Part of a small language model's weights.
Size: 24 layers, width 256, 4 heads of 64, MLP 1536 tanh GELU, vocabulary 1024, 25.7M parameters.
MLP neurons of a small language model. Each row is named by its layer, matrix (up: input weights; down: output weights) and neuron, and shows model dimensions 64-191. Each number is 128 + 24 x the weight over its row's rms, rounded and kept within 0 to 255. Numbers have three digits each.
After each neuron's rows, "fires in" lists the words (lower case) most often at its 100 highest values on Wikipedia text that the model never trained on.

L2.up1009:147118119131121164112133160135107100128127104096107131138156171091120109108152121110114057143130122147127151151128101122139100109131135104110095129116110123103132146102090129156141129144100118101110150112121145105146103122102140079077083120094120138132119132123142102154121102146102143111099103096123135132148094108128126105139131125136113111119107129108180172126173081101112124110113
L2.down1009:094136092130140099102137192121148140118160151180133133166105145126062152128070178139109146125191172138156180133124087152142101141124124141158121121142114122102162147178153104138137099098147151148125174166145118140155125157164093134145143132133113138135125123163140167124126146134141094142145120157145203135136149174122123139130132132093106134142088106144144098128147144139140108116127
fires in: "based", "released", "reserves", "reserve"

L15.up1400:146137086145128152092140087177154123119152075169135142148085108127101124130104101117123128143119095114151121149112103141165100119155146139146122113101139142106137156105134156144127148144147105115105115113142090118113129122125109130138118150138131152168155121140099175176133111165179161163086133105108120113095131102142125141111152179106138153167067128139107128114142155097154119136155
L15.down1400:139132131087155151123134113127151075167155137175113117149091120115168134150139098160100116125123124103105112145137128184132138115126103161096122101118147129119127136123156136114141132093079100124143131145125160129131159167098140166132102085123143185074112115137147151144164158105126127107110165109138125149135117077063141122130096154103143104100135129056131138161134170168140185077123
fires in: "a", "https", "with", "born", "com"

L10.up407:164166169138147147130119135167168184149143136158139146141158153128129142137156186140121124149125129156156125130146125167156159150166143140143151151106132121177127141137151137143162127120112152159138105136163143126141150144150163148135195113139127152180128137160143101139126164136172163162142102132109124167200132148144120117154145136162153122131135145136145120124160152140135154157113
L10.down407:101138094153132146143163140107115147119175127128127136145171168170153104128098125126183158119106155091129106144133102142142124122104100137144144149142133105129192162138127099078149122134152094121096170137147140159100146153131124141087137130146136160169122166100132158136148148180142069152123144128133177127076091126180109140146129121137168149153135125124148138133092152145127168136122
fires in: "river", "railway", "time", "attorney", "college", "virginia"

L10.up290:133075126143149144151114134106157125152113071132125175121128131131141161138053132110147129135152116130159097110141118102133147118113137182133108165141094137165127123156130164145161141149131140146105193127153149151127136133145134127102149125130161176169130139171105133132155136140204139173123126148157095132152154163158164144171131109135135148179101131120201138136158117128152096125134
L10.down290:170138095140145077122091149111127137134128135113100144116125137137140143108182134130127101132124105143158180158074139128128120101123118113102097175152146085160107122087107091154147151096124119091173075137120095123130134120102119112126115123172101141132158119128167131112134083119114114159143157101132123132128117121109143119090138121098118115150137136121112109094123141157099139194110
fires in: "based", "california", "produced", "introduced", "released"

L14.up1461:212079105164133127137115122127130120141134152102104129130141132123116096156136135116112133149203133133181125103146159134119130125122139172170119113110119128117131158122141106135110132102142109122117121145134136126126116111139117157096069159086125128138104152113099123139145127131138135092108080157121142122157174062122118130171166144107075118185145151149137087096136106130104168131135
L14.down1461:139121158121145153090112130121168126118110109154151096135123133184151154124121142124146119145112148133101140151120106087117137135093159105092146111129088104113142128143117125119141114148132174112116136094142092147168110098109114109134178054106097128127096095080114131129158099128142102142141144129144159108100115108129168145157069185121172131102150141100089165138163181118138139123144
fires in: "his", "her", "contract"

L14.up255:162124090140116129098058139095085142136150148083128144103109127108067133119135136117129141148156065120166159098115124153140155177085152123131115128140107144113111156179135136184061102110139144148116127127121108146150143138122072142117140090116101200123147134091148121135115106134128107106109164093129092100125097090141109114137100137138140135144153111145157144115134108174122136119152
L14.down255:139117171088107121090131127057134123139148138126115172097105155119138118108159134165140078114139125111111117129153143091129129151132147120163139172162114152110133134112128133127100136192138079096129137148151130118075156133126134120166122115132124146088101147151111124129163118152105117158138142135096110150146155142129113109124103125110099127125094127112110105175145142123103118123165
fires in: "total", "history", "team", "sport", "list", "listed"

L2.up894:120154111070126126149144113107095060118095107074132117116134115145136128130085114103112093138139132141110119100138120104144134099103118094112138141132115121120116133116087113140143103133129122077121110105128094106134088099119111094127121138144135159098102097105146128099077139130100151124109108111120096126101117107133145129101107123122104119126124120127125114116079068119121085115119
L2.down894:112156090143141115157135203132177133128088141130136109116124145141168111131111138145111131149149137112128171154173097144134130152167101143122148129137129134143139139126108192176125141121123130136150161137142145121201149110120132083161159140097113138117112079160132164130130106122132144142151125105173134125149151127109095090155186093107134138143179126120095135104132167154109130159138
fires in: "member", "cross", "across", "association", "assembly", "larsson"

L14.up1477:166124144173138128129095103150082102171116136134151147180127108111140126202108168160123137098113098131126145151131106108097181107114111134148132098123143124107149152131148137179158108169120127116122103179160179180080136128156153128065141108111107135102101141135173188174142091137137126118123145163128128138105154092138125136118157144160138108089122101163124107098157085136160122133112
L14.down1477:113135110132122118124167162103164104105134099147078130105091136129092144048146114100136155145134165133140148138117172147147094178128132165129108152106091131139127148167106142097094144061091152169123114130080066118181116133102081125166125113123131117129166148094094121119118147114116121124156124126135114146167082189095165114127094143101148118150142167146129091162126158128092102152133
fires in: "by", "approximately", "at", "on"

L2.up987:162165147107107131130104158142137095132146112146078136128105153088124135137130114120121120095172142154128117159129116140131133139116120119129120134155125141110128135140059145114116136155127092119132144108154147092102108122132144015105158123136131146132100137179152143124099108131123153097141150153087103145130126137132121117151138143123128132093188117129115119145099111137108146122120
L2.down987:080134111141120120092119192143107125173128131054146167141164155120127144150150110120114116157095113134137077105118112099120124109105130106084166152111130137150152155133141129135121115107123150126150110085145123154158148096121165098129099125127108130073116130095150159129139148150091119165096165112103122156108115138152108168148098145132174158129148130120121131156121118114087151111100
fires in: "both", "vice", "office", "service", "justice"